{
  "d_model": 160,
  "d_mlp": 448,
  "init": "uniform",
  "beta2": 0.95,
  "weight_decay": 0.13,
  "batch_tokens": 32768,
  "train_tokens": 143600000
}
MLP neurons of a small language model. Each row is named by its layer, matrix (gate and up: input weights) and neuron, and shows model dimensions 0-159. Each number is 500 + 25 x the weight over its row's rms, rounded and kept within 0 to 999. Numbers have three digits each. A neuron's up and down rows have the sign that makes its largest values positive.
After each neuron's rows, "fires on" lists the tokens most often at its 100 highest values on Wikipedia text that the model never trained on. A number after a token or word is its count.

L3.gate98:540507524528502511492517508520480496515477500499462523509471518475506513505467504524488467498488486487498519487482556494508508427507533485502474508547515497531482464509491517490521489481503500493483453504536512500500508461528475512504429513492506492492512420504438546465495500455492517461506468538515526531508481479501498528521480435496479503452497504468516528488550502499487502513500475495482529508514498493503544508512512511526547487500527549474502441491479457482502477464476507
L3.up98:530500500497460497494499506487533511510475509539486472480489475520497512526472511504499500497483484483493541546505535523475479465491486508494497541518492478475519509487456500463448499496514524453513528497515491475482478525543521503502512497520492503504472491517497484499503530493544505480551540494561497471557558519498524522486499543451527518473497516561511502484510484512529503496504471503513482503525531477514482469497505516536437559440520534471520482493486499546532488516516445
fires on: "de" 26, "te" 15, "le " 10, "to" 7, "ited " 6

L2.gate86:489501536507488483490516577503527506484484496490491499496477506489463547513523503481578471523493503497468536508493524490507537507548516557517523492534537510487492505506511494503477500523500477520493524508502514488494517469450471512483522476478507549511527483478471491469512479507541524560515507515483513451487471481499475498542476507441501455465506499533499484501475497504497512515456523492468521547500544490453482504446483512534476481489511474495465508527488486460514492507528455
L2.up86:519492524467462517491519515480552520475517494434524494499491500516494480482503506470509499550526497526505531526472520520490488472509507511530487515542472549485512509540466487531503526460482519484468537502508538489530508482510508532498479519488495534526524508528501510509502454482543533527520463501486524504457493506454517539498502503475479468503534510531500474469515454478461538518526491534509486513498492490480501532489496524481468511477479456509522485529428440493522444495506473
fires on: "," 49, "su" 15, "iti" 11, "″" 8

L2.gate78:495468475530473496535485461507535468516468485533487481485467531559485490548505482518498498484482483474479532520520550511527503535491497488471512483486509493484525467529475447493506509502462483475515509476506498519506493527486535489448531546534525500554469499477501477488529504491498486520485487523546496506503510493497503512507517520528470497519501484458547489491525479477488526514517464444510531465518503555490459487501523475466466505498506479468495514474525493510542548483480426
L2.up78:519485474528478516534504556545492554482515517512480485525512543495531498522477529522499466486492519488505521477479503503520498520466480500535522495485487513487492510550433466525443528490499507516493507491541518511474494569424490498489489505496496505508525502510537507506504538491489517542477457454534506496524497485471539510466507481511487528503500480474523472477512499513531495436507469474514487511507500471508491479455453509564454507499511480500497470515492493499486533465477505
fires on: "y" 45, "198" 25, "199" 24, "2" 4

L3.gate28:539487488531487539542500532486473478526502527494514510465546484545503549501498500486514473498548501507505497509515488515514475510520512476503530509527494477471470531526523505513481492495463469519542500510518462487517521497547514471510491550490533508445515515499534494494490462527517527533564467490474465438489494513483506508565443513528493494519481508498502508528453441510472516480500507515466498489546489505497471506492481534510516486505552480480482537537505485518526486478502473
L3.up28:499519476499510523471524564506512464509478496525488515486528522467505522449507526460509452455487499507508472527500477460482490481495481479511515489485480515509499512534515535514498530521482523516524547527501496473500454511508465519494512522496538534500514560510528469530495513442514517500506501451415489461522503528530564534535497492524501537504487510479484483492468463522477486496525487494528513493501482511522508541487524505515501528472504508517542463507473512512533469455505519
fires on: "ad" 58, "and" 11, "al" 6, "and " 5, "ich" 5

L3.gate148:535478546559543538500472536486558480515523534490464493508504511487502491531528476515521525527516508505479511538484468502514528496464499458490530501507489482488467508499516485498474470491494500558530480556475523492497501516473501492500507490499468465498489527519478523514522487514506497491487503530520480464506427518502480478492482509525483508546471539511506488537517466496460509507468503459517476546519510535518464474497474526429540489468517473500511476499492474540477497480549500
L3.up148:502488490511540529493520525508549474499504482480470482507518493500467486529503511457524496534486496535485481493463537474517532524487515502532520509519501512482494504498492515471489502485529477516470442528516497501502484501461483553487536500446496476516477546497512563506487508448452493500466557501516502488493463557516574495455458526513519480501548548461528460477536467505497502481512503517469488531486478503497475501497496533480511482506515514488523504496470455516470493494499524
fires on: "ou" 31, "Championship" 24, "]" 19, "az" 5, "?" 4

L2.gate100:507518499471492509486525517514478521486515516502480457501498502532510514540497566491519533502509487471510448480464497448470519519512457553495545498510534519513479506458488517496503520514509466446526517526533488510481459553478495516478537538505456518518528518488504527501469502438546516493499502487484489498445511479440522494485464483508460513488497532502472477483510521479523482487516519518482479511492505538504534487505501490516534567483495488508540527500485539515510510457504522
L2.up100:523489479501533509501495473537536467472511507504516468454461473472492503529496508511544513496519559465536492484483498543475502438484481504502464508469499512481499484495529482567501555549479450499519483475507497524463482503515468459496512461504492505466521468486498540511490478506534496476540480498523527510528479527446493510496473483491537497536443504458497483507504524491483508503517520503528506509503529532460520520481530513464506489514534523514482527448507515460497517505518523
fires on: "j" 48, "sh" 17, "z " 7, "k " 6

L3.gate323:510487498522510502495543534511527492499499521493485488494517554497544489500475511512477470496545469483523456463503490462476502496504446496500521525479522486502517534525489456429533490487507487489509473483480513512474518476485536470496489478494509505486476491475467497536469498476483562510478520513466481513456485466476515491528558490550488513487469479489461521490517494490568534484468459473553519463476508479485506498477478531528469535487494525553516534488483522509513512497496485
L3.up323:480491493505466451431495516466507468535491483475477487501501479488551515437515501499477528508514498510485465535542502518491488495507533516515491549528526555509506497480535530518498470533522508478523495500485477511485475513502497493509546500521504508481502482473479509480523513497485494499489517477516530496507455528492508489470483491495516486483490490518488506473509418442487545510481491549472446550511469488538464502507485494491474493492484492487496500556559524511457477528472465
fires on: "ag" 87

L2.gate37:483459518541507505491438469488487483458508531502503510472479525468490477533529495534545478498542455506451511526577526483486536541528477498471518485530484514490519512511483454532506474509461491521486492479471474498503543534472490500480487491513478516498497532531489480526475545526470533524525524491503516469527512519471464477493515496506491521509493501525505496524473490502489486494457528487511532472502490472485466462477462527501508507539494499464502497537513541517535556530473508
L2.up37:487493496489534487461484512499490498473542497480493487502543509512463509503475524486484471541519470483468498517510500494520495536508489510458502451520532494481501451476535487450521447538451492527517472541491409510458508505491503485481490460528477507512483519509507487506472507544499491472496496513472499445521496537567482512475492504497505483480512492503534487519472525490482478516513518480483520475505474518515495499461489490544467494478487506465478469530475536536484487563465515
fires on: "o" 29, "Ro" 21, "ro" 14, "nor" 7, "1 " 5

L3.gate88:483492522507537475508462481473469500553491504521491507530504522461486512490533506474467504466497461471525494523446518508475517514493540502494481496505491487501474476486538500472484524526509438482512459483531477500501454536497521504502511510557469452469492504489448516476540462502461479540495507489510515455479517498538493524488475503532467483496520503526478493457493480503473457491504508461468530485506485493476505471495552491502504532446477465502541521486468498455473458485505505
L3.up88:505497487501483472471484527458465515523523472498460512497496508502543495476506502475443511493491531491473507482460476512476505496471496523526518453503528499509507509490502498458450481493485474524487478516496509546487516487483510477537543474517445483465479488489507506499499445538509528525534549506498483510443487458529485520494564498514476499491447539503516509501526518466491489517518474562540508496549481523507549473460481510498500521498505437513464482491494527507501480482510479
fires on: "th " 34, "second " 21, "ree " 7, "ial " 6, "% " 5

L2.gate324:471521476500527520533536517525490505537526439495488510461504518455500455486537510482515519486481430502519470503455500442504494488538496489498521470487531466542479539528486466537529496503493456558481508463516490478527523508486512490502511477452457488518462486451489504537499493519515526487448482491512484508505492492522485493498537471474508508523511486515506527465530487499510489515509485490454509500544494469500499474457485494498471468509486477545549527468514483496513484491516531
L2.up324:476494542479570517517509535500466514497506459495482505499474470524534501502531517510481511476476522535488463486486490467481473538507471497457527454451507496457499468484490508518521473512549450511479472466463463523517499490479516550520484473498521453506497473546486529522486523477538515515541505474462473501499525515471469496508491514470542538516484508446472516510541481496459539494514502479479473470518538548503489494486485505508479486512522501539498513516507483491524494522474503
fires on: "ill " 25, "John " 23, "enn" 19, "Mar" 19, "or" 5

L2.gate297:489532485528474512507524497485495516508489511494503489483442469520465508487517489512576508477527527527522494520532522527549523493526558548454480481490499511521492537472466508510565502521513495503505494538523497513534505444471494521533533548518469546537507471497510517480504505464524514508517467498490466514482476479508515525537495512489527513476496481489486557498485500491492514474509525503505522568483518496525477510540509473503480444490479501472493470476458501488463491511481481
L2.up297:463506488517523524465499498504519502525461468520503467512473488519466516494560493535524499465490524482486507476531503493562538500516474486503501491520507543476487535498492518493490475505484498541539484531518513514495552486501455511520525504486475515570506482482552498505540504453467513528502453496495493466454541527507517526511536510491488528485555508536494531483506469478543526454512509503486529513473520544480493516535532519482479485526484529482528511471479469496515476492502536
fires on: "and " 24, "al" 24, "ts " 13, "which " 12

L2.gate372:525518502499500501527516523561578498525538531486500506518491511500500509530487477518500528501535501456540507508515520479516487521526515486496506498513526531485469479458506486460521472545485450520523471511473524511521477449525467502469512494511481544514437519477503549452534465499537513539516502535526506540503501513497487468447513508508512484537503540480496507509511483475489489501512506451497517497515496466496530510464456449503523511486460492514471469502484489490521500492543527
L2.up372:510512512487513484456513495511584489512516499479495516490486460529540483523471485533517543494550497466513500475500504512497497490480494530484519484476524527459496484496492502482518530502484510475517535534539536494497518512526470471496503495497500531548490505503512510474441449543462504505469474507492496511437523533517497492524519479453541471532539505492507501522560471503539492507475528494506533480484517510539503513505478527438522513521500498473502474510544513447514492515523465
fires on: "ob" 32, "′" 24, "Sw" 9, "als" 7, "uc" 7

L2.gate221:525490517482539492515499464567472498508488509476516516526565492486531528468514487472472514480530486546479500508537499494495499513528538493512477477551531542543476476499476500468462504484528542508495485495496465498516482486478490433487521451488510477501517493465512503518514487529509512510531503498514475553507464468492485471510529499514494479469446525552493544502498465491537459506479494529507508464502504488555511451481541501538466504509519510499521474505455501509494495508489502
L2.up221:500475492473504487487488482517481526506468474504515471540560498493505504473514542496481508492509486538514478521491468476508518497562485493527496458537481506521481495484483540501466544468537510475511461481540454513494504548493483486485510486470526462477459472503516512538485503479511511515513529474475491500551491506471541515466494474476491515484501515495525503501525511506506474486548451530526477476508493495542496449467514474507497549478509521558536470500449508522476471494443507
fires on: "its " 36, "th " 32, "it " 13, "ite " 6, "st " 6, "ards " 5

L3.gate331:505473422498492502472543494481487493483507499517523519530498521448559471542497496505490469476531494529482487468506528526529459513446518492470506484484490504488466518497468483546470477524493495509496483495507477497469503514467538469537501461506524460516490522502497517474461515485524522482532556495524499533531525493472487495536507473491509505467453486537455517492506495471494521503474502525483490435517507539487524481545488512468488490539488467530555511489525480496485514522514522
L3.up331:453519532496477512481492522489473484470504464481561513508533494531516500515495509543551473483522497508506523508507512537476471463510514486510549546483486478526460495464495501510538491521470533513529483492460442532519478460487531523512507518516511543506482497490527462491489510523497494534486514492481516547459493470484456461508451501487477516503475534481480526515518505497436490516454483438493522474529483543486464517461500513497482475489497493489507503505492486528495520534500460
fires on: "A" 100

L3.gate309:527527494486464484582510515520469500484517490461459486464501496452482563491500494465507502513495515520481484537512478458517519496512473490509497519561504484503455536508520491509497505474471467511540501480509482460510499461476483482462494493524493489496514520511463514451516498472502478531472480522507498491529473513491501526472506543570511510528482508468478469471518481530510520509472470467549498534511525504454528493473514486494507516521519495486470492519534523452503446472483489
L3.up309:465479515504474475469495509531515456482505469519523517452488478468512495474515490487482496503494506489537500461488485452532487484501543512508528477530492466516514525493483493526485514496505509501522510481501514498557494489452515536474494509467527479512491491535494450484509527509479504510494474491514491448503500550524508493508490534498493466492564528450506485504505542485515529480500520465517453539439466518470493503449526532462527513501548485482489473458549498493515527483472447
fires on: "p" 33, "F" 11, "P" 11, "f" 11, "0" 9, "re" 8

L2.gate80:490495535556500479534491486497514498483526524515497520477488487487471534519525481578550512475493475509502458514488516483539489499537498467515526507465496492526514483527485502574501498529496494499498469484522506465531502506476493449534498526485487489472498505496502486522511523481454522478497490511508540473508503484473470473544522480489510513518518482521533516487500520528492546508455484474512557474490499576542490496484458525501514512520536495510546508502486476537519526519551536
L2.up80:514514489552502518493539496521540506523501486479490503530533534495458484500509535507513462499503515514536461489481539483462511482542509519554549489500499510474497502515514461533538500512488518521536512465507511467522502502504496512490493540496529521481496499496587501489487512516465519528505540526483494495503487506495528542472500537504522542514550488533490530478544567519526498445509504504511508497511511486512521540457502472522501516448485522494505477527519548519554520492504515
fires on: "Rob" 22, "*" 20, "Har" 19, "Willi" 14, "John " 10, "Pet" 9